MLP neurons of a small language model. Each row is named by its layer, matrix (up: input weights; down: output weights) and neuron, and shows model dimensions 0-127. Each number is 500 + 40 x the weight over its row's rms, rounded and kept within 0 to 999. Numbers have three digits each.
After each neuron's rows, "fires before" lists the tokens most often just after its 100 highest values on Wikipedia text that the model never trained on. A number after a token or word is its count.

L7.up11:452523529462489477456509513522526509590513488421497517524509458523467541493501465471501441412448475481517492486563450529480491515507550576505545427447488549514524503499522496517438471455426479438522486538507495482481546500526497475394483504453458523445502578544470472467437550463534532523556468473484430514547463472482537512442521574500526475515460506543542586480496460487409423541493
L7.down11:509525535478476465550526483495474555475538533564448479462510521519494425464542496535451588499527552468509494511460510503537553402478442440433511539534500456508439524501459469494494527499514468459492464432387473528541493454500464497528444553549526380562523480395474497505502465483565519462518483537534480462493478565482472536586472480565445447483426459443423500505521534460467479491507
fires before: "\n" 49, "|" 10, "by " 7, " " 4

L2.up925:500432463545507465413480491456490542502560432513459483593449474490533520450539496458440430477504499444452495512495496555450466494492533531545476499449567496442452515518442533477402475495463457473405454523496533483476542517472474551534526595506543518502495532575389482500530557492535487530544560438517502516565491460560453511531456525533459503490461535451522555477477500498500512503591
L2.down925:513556522448518527551477554483442397520462529518485551485541533465483441550515539589519488491492491467483450473633454458581514481552438512447479492548480501539329406460584458452569484481478525506508477476464485528538492495592506459470460429517491449465495450505517480455507476526547470528512450561492571525415471516479497487505544456513543501521491442477498459512565458494485500524454
fires before: "\n\n" 62, "\n" 5, ": " 4

L7.up1138:427510453426480467524468487545470536501564477449581482566465559478515470484536444525475527594482498513451562570499510525550465433534526477423518466507548512422442453556539508530408502490477424576508510497481503465464473562429526535540468486546527452553513502514426472546561505522509510460498465473406487556504500471561580518494484518439579545625466457567486596484457435469517529523462
L7.down1138:462521516542561585529459481571462511487454452482525483571477500484489524478415478576548522542449505614479485530502440564530479527463533489451465471461540555441559429472496515536494498480463505438484523447522503481475530536538562536581476477513468516495498461580531409509498432553536425473606508500466505464497499464598520517492491512499568546523436506514511476495541523476513498475503
fires before: ", " 38, "the " 7, "that " 7, "to " 5, "a " 4

L3.up1090:498480520541438494496465510477455494541482436517459482563397468464488417466521437428487558453520479489518494549548487463518542453537494508508524471495449553478476463526453597502529538543492562499585545432461539519424457535444557452434488453556531476534484518488500439456537454526530544563490518525515515474412485523524536514469477532493444540504481516492536573522368461483527534487506
L3.down1090:460471493537560442500454464512504520546542454451455505468568530520503548562485516514482494522477545474465532512513540504500466531486491467497507494592451529523491521506570423491486458438566458536448476574492496406512541518504516441575512502483531475540444499507545466483405525471428588460485548485557517515546486515555556500517568532451501447462536515492568457521611567490474543435494
fires before: ", " 37, "\n" 10, ". " 8, "." 6

L2.up1145:534463483452520524533527498497475423481477543550504547498472468544491488494464473537464520519492456572578469489594415520581441529535552529517457428612530469548438530473428440461495501511538520484511510504529545539509507498567496455468461545460519453446481520491462480476520539486395537478531528518552401497475429483532514443489486465481515461487451429498532508496518515516531432449502
L2.down1145:465585434473449459472481514463432540535538477410454467516502502440559480568504574453502465530622521448383486555488526530467572486489467536521487486457467514405424471505548523498403508559455476468438475448508485482492462427496491584504571446596528519482474470495476562456471512531525432453580481514521491536520541458443497520494486530482466487518511502461442534447442498460453538498507
fires before: "\n\n" 65, ", " 7, ". " 6, "." 4

L7.up440:476495527527472435495522495456436515553488546513526460570485543485525552495573475546449519444560555527543500568446563531534432447526453519565424561578473493547665563493537508486501523543527486512513436478528508475554497443520478557480557512477565543452515495518492548533546486477485518500459481482445535568599545429492473507478481557459533484557482506501558434507424525532555528540512
L7.down440:587449551561456571531467545497549508430605489513491524565500532427439466472467509436520455484478511557575503481574473489500536469488486544504482507483472496373494446482495541484424547477479484461528549548461474457503474550585492580474452543530498466455499500519519481515461498512546424484523476471557527487471502486489524505466473444477542522489461511521513478517445511446450445520523
fires before: "that " 26, "to " 21, "the " 7, "on " 4, "\"" 4

L2.up581:521472502515528507497467527573441437486471511632433490522445431502528473568463521451486486520539470517523521524494476458504482509499506509537503507385546504462485526441423527568499442464502516539463460476450462525492583540478456495542562521474560499531477495528489490527526523527535415452473449504546417544477440490540549470499423449561423449505505490528521475493542493494417445566488
L2.down581:479529500514473447516532537495526565495491482496568564526523597427513516484522557442511490434588633423430544453527472467524509553501496563535499467486519470502515435493513427539532466469482472424482479501522501492525446485474511499444471476488469515467589445516545538532532528471463481549593532473486506466555515513537456496508543466475575532487547447435524518491599498440560479470531
fires before: "\n" 26, "\n\n" 24, "the " 13

L4.up837:486474522550452498469426511514544547520515385484502494413488430513598484491584526536566511485497468488507500500447502443453472551477517497477534464401550485515512526479519539543463543500511407472518485509537408363445482511496528507555486487430434476459488546506519574533513534436489465533490467513522485489510466523458551563501531565535461487494522534456560463549563418437542494433447
L4.down837:463501494446521507475578564576547475553454522488569592520434491504455499486455486436503520545500568478509528507509487509540586443484526467555444552528467610505486514520491510533471392509554551480475445497505473562521474489517507451579493477422492533466473569492522510512499499536498488498488474467524490525516495441464527476496508478529523510562541469473431520461549466515461576566544
fires before: "| " 40, "|" 12, "." 4

L7.up790:529486529514441463451469560512437544517493522443395482502493505457474498517514491535512479541523545520526547555515500442481536538431519464524448505448545523426487477531457530528517457504502421524450532516485461529510496497489538491440492541492535520477589546521599489494598550454504481466515507584441494484495479474486591407472535456518509510503449548493505458505487501464548473540475
L7.down790:527480497502554442515516513532571533542464555484582535463468507478500496540542424479480559423573515517494467536510525519449474474596438459537502510518485541499487457443544478469519533544545496498432487544580431541473511476496503451426536526419547462500516551496575453533457504554503484520521499536531427515567489431573486507487524423482488560422499485461480432475521552535454525596463
fires before: "| " 31, "–" 17, ". " 5, ": " 4, "ard " 4

L9.up983:462467474512488479500526499518480528536544505485401458522384469477496434520487472503512521390540481495489579508556525518492506496535525556516521490506477535482491435513495551489536505413529548544499514478548478450472446623524575455504533496533444438484438497529566411469472530517524485450469575467492533540480529569490594454454540467499450469553465504497581534460550460542526585495469
L9.down983:515451475538508501491402477415501494525477472524548458473454515516484491552553489419537522476535473450456563532491515502497527438445497464489439452687417508486416476500571493548456480513466472471506492474524512461520507505498505503511544478438485552515497417455512510547455481540483530548483448489568454469525510479556535460442557480542495466440628524447483547518493512509530574476510
fires before: ", " 34, ". " 24, "'" 8, "\" " 7, "." 7, "\n\n" 6

L3.up857:478538525561475546471417422465488524478475469499503447492474511452472541512524488506456495393515445427466486534506558474534505514516541490521461527530485517432395503425461495530447474510447478476518486501485450481439488451471539423451503480491557518451512523437479544523519473504527479466520569460516496477500500525552592535522520452444451470444438447461539475527522489495542520490468
L3.down857:570464476426511516479551549585532465489457555475527556505532438525476467501509446482547502518510493535479477483507475496471456428519447464447475493519512504548503516506548536483499521437522469551485537481515557510467506500522458530599516438523433446481485490528537456501472509476482478536538470459506485511543530424440434471466466456539527502490566537484514588468511560494517504497496
fires before: ", " 35, ". " 18, "." 7, ": " 6

L5.up268:517450563467549481550546482487470543475452453508518525477532504480513547553487448465553448432509582546467450544499505580492593506513492511520415481503568485485458524521556481516535497509489469454421494530555510535486537454460561478470483528476506563519518494479511620516468530416508497562542518471452498609469459475426472450533539514438548532531533496526515553481518555514500537545501
L5.down268:496584531464478494562530474460486481480541522499421564444497528538478476498536520534500509544542397530585438604481479438506481439453437480528527472481465471512566492504501500475541509470501536542513523478424543518499520476418451496488501513525553563487530510495529535499520515538495495546517492500488428430489532630450489549487471507494470468489481500445443508484495434528438460506503
fires before: "|" 38, "m" 16, "| " 13, " " 6

L4.up173:552491530600433479452559458484488475493507451499447473530490516465498534509538531539468466506521549452445506572501456522551492468478472460525457422452565505507572490493471477506465555448419615530507519554474533459524582511504498510558518512436498554517510480535542546442517539581501559474527517540526438465486538510596488441515461440507481539505533438566399530542519493486498499530546
L4.down173:524512552441548497502512525515487501430486512513465550515454444494482474536468459506519519552515434483561528434560558496481482497512520486523524514534412613573456478555471512520498444514492518473516482500500500524540451507521485465474529530531493432554443549443515457498467456411504420534512438477487533505558471517479501429491516567538481490509548435433507513546463499528420566477471
fires before: "\n\n" 50, "\n" 47

L2.up773:531479519484484480436491548505471507465426421491539487512431474490552430442419457494483496499488491452497481483492547520457507511498473521492412475562498596508420534522548508474580488480458542486577508455497482469509552499499525481570530517504459535535503481500586554436514580450511461548510528456414464480503482431517520536489537513519480499538523573486506531513451548549609476402484
L2.down773:537497500450559482540423477533527509530588590473534487540527570463486542482509512531504519496511530600560534437514500448539504518498514483519576523479429441497473514465396470565455455548578526534427517544507492518443504478462455500529439467457545511540459509510407495548463373601497527515485411547576505456508562513453466472524443502456490478493473438491489523500546440450468470611548
fires before: "201" 20, "200" 13, "202" 9, "199" 8, "194" 6

L2.up1104:444413441501539493508499492573536457482519509473524527544458565462466507520529517443482490492532443489575523434517472500608536521487562513527497471540461504483512477500456534504476487561459506496549581512504420537516518504491552394470460484526467476435515530505500457508468511468506452538473531476536552516513471489503572469498523535530480572541488508465525496489483574526503512429523
L2.down1104:509630484493456543485500508440456512518538492476452505450544497483541501479525534556452499485543538474481449552525507527457433492558445504500503512466530535511464521481520483503508509441560440553411457482484559467489508472469475603504543491504505556472490426542513509507563493525533541480544478511473449503477570482526428512451550450419503436442472512494550493499435441452522512532458
fires before: ". " 30, ", " 25, "." 6, "and " 4, "of " 4

L5.up990:509532501422504502428409525508476453438504528461468553539488507537488419470431507531488547510572491483492489570441523424481524521517552473478517537502489537455504523452456471545521473547548550633480505444464521499497516518469583532544472548513511484521525418535479449467553538454485501515477481472431520501437470527491441461486512498466480395473536502557536523540472490515558475519441
L5.down990:500485536494534524532464494439562521490516555455490563513481477520461513536504511542536496541462496518610520485524456508521564500542495475504479465482562446512407488513459516524542445421522486486455527487506480560574456485521443538474469456501473492493513533511459480523441451461548462565554461482456477484493522428523504491577559450422470497549419512419615470465595491528501553547610
fires before: ", " 39, "| " 11, "202" 9, "201" 7, "192" 4

L9.up1112:525476538469472483480485498526513371530539480516501557489484467499575514460570494507513552561512543453465537452529411476502544434552580529488514522495505550574514476500496456567518568493487555584520529443549387423543480567563575495477535463474498514462440489532495428547479509532536530469497496479533535518412498530561540477518442535469494497495528487507516543518511562547542481471491
L9.down1112:471449509528485519463453477495470530564492483542503502502422461507465484488560507478505523427522465453478548477605554467474490471501457470508441414631522562493352496456490496465444435442512493494543471454552432478535469524509500455514537442540477451510464478529583458511466552480469526557578497568577524454443431458510513460425553518488460509464550493497522531492467496513517493487473
fires before: ", " 23, ". " 14, ": " 11, "\n" 7, "." 7, "'" 6

L9.up636:471425557458507483508524512513537489548535527529524481552516441387474504548545472470557531378543454524526511494536484495438493527514519499553493563528482526500466471465422578418414519468507457541428526531526471507520505503507506470471503517494480457462523536468496474470446577527523432466476442506555436537520443550493494524459464509443476421515400428497490488487472527544451508475479
L9.down636:553489420473479451505460492432446445530456495498494521482477467453499462589549473494477493434536558489426519479471500549504475495509511457486486479559442492491334511484484512548500481482445491525517543506458529499424474523514469470494475472477447497516565491542513445473505447486497537517544474510527456462447532440487533493505565514537564527527573529412516494575412582411507530512502
fires before: ", " 21, "\n" 16, ". " 14, "'" 8, ": " 7, "\n\n" 7

L4.up18:538525505548510502525475511517532500495507545558448578602482522469529547537514507486500477463505562449543552558525482521531554497478503486510513511546539551467528544429440497487509501448483471430531470592534515480519511516477576522511550484525440439549461488457402587472587482608429511502495533428412512492518445456522458462452508436477449401522375512460526483551473493478434518515466
L4.down18:580495549534434496513486459446486467464531456513470469372512492492460477450512550475467558546524479512413487520470503455531518439499461483591490442521505470537454453531561475447497509459493543468459531478516510496501489504513519450482462494525530566505513477501499458485463465437541506537560488550499530424466485528481577547478498534490545574494522457492563501442476453503471430439535
fires before: "\n\n" 36, ": " 8, "born " 8, ", " 7, "an " 5

L2.up310:448509582526503442450432519438466457457464494410462498504466461468455431511541569473500545521522527455508547468509570533486437500497520549481540511444518564549501463466539500508565460544483448456456445483494481442449537542459510496503539465536492515514527458483496504467550471466497451472498474471494463547521504442528485437541472526485515507483466511476561466512507531521482429475411
L2.down310:555542482502549574574514428512534530504525491551536546509526535545564549495473477525466488485477505525474491529496450462503572503502498456501461458568480478415470549535453450500463502432485513594507558549504523529525492481495509503502457523488436481514418537466493493524430493532454541520496521546547547450511541531519506510472527463510471493511484534505484556505516473514487545577593
fires before: ", " 27, ". " 12, "." 10, "all " 5

L9.up534:431530541490432505545437447555471503495560492435465462589522525427466512480583514604478528474568497551501515456508503507490447477438468534464510505495454461426516506544582437552442480591468381511531469490512435507561449549523519584508501495499499545545519583451546480586553541542519539539495452511459468522489487473475490487517459500479583526579497533573453489505435519504544483600435
L9.down534:483488616565473469493522457539464542453503509438523467522513533491562492509519447540526594463580446492531515532430543458476499465460457524568470584475495546512523518568484510483494514575551445527505511428436464475572573523534447507541489452503492423460532478497529530571448519476498526495625445538548499491565508456521469449540505422535564500461516511472539531505480472450454473554480
fires before: "that " 55, "the " 6, "to " 4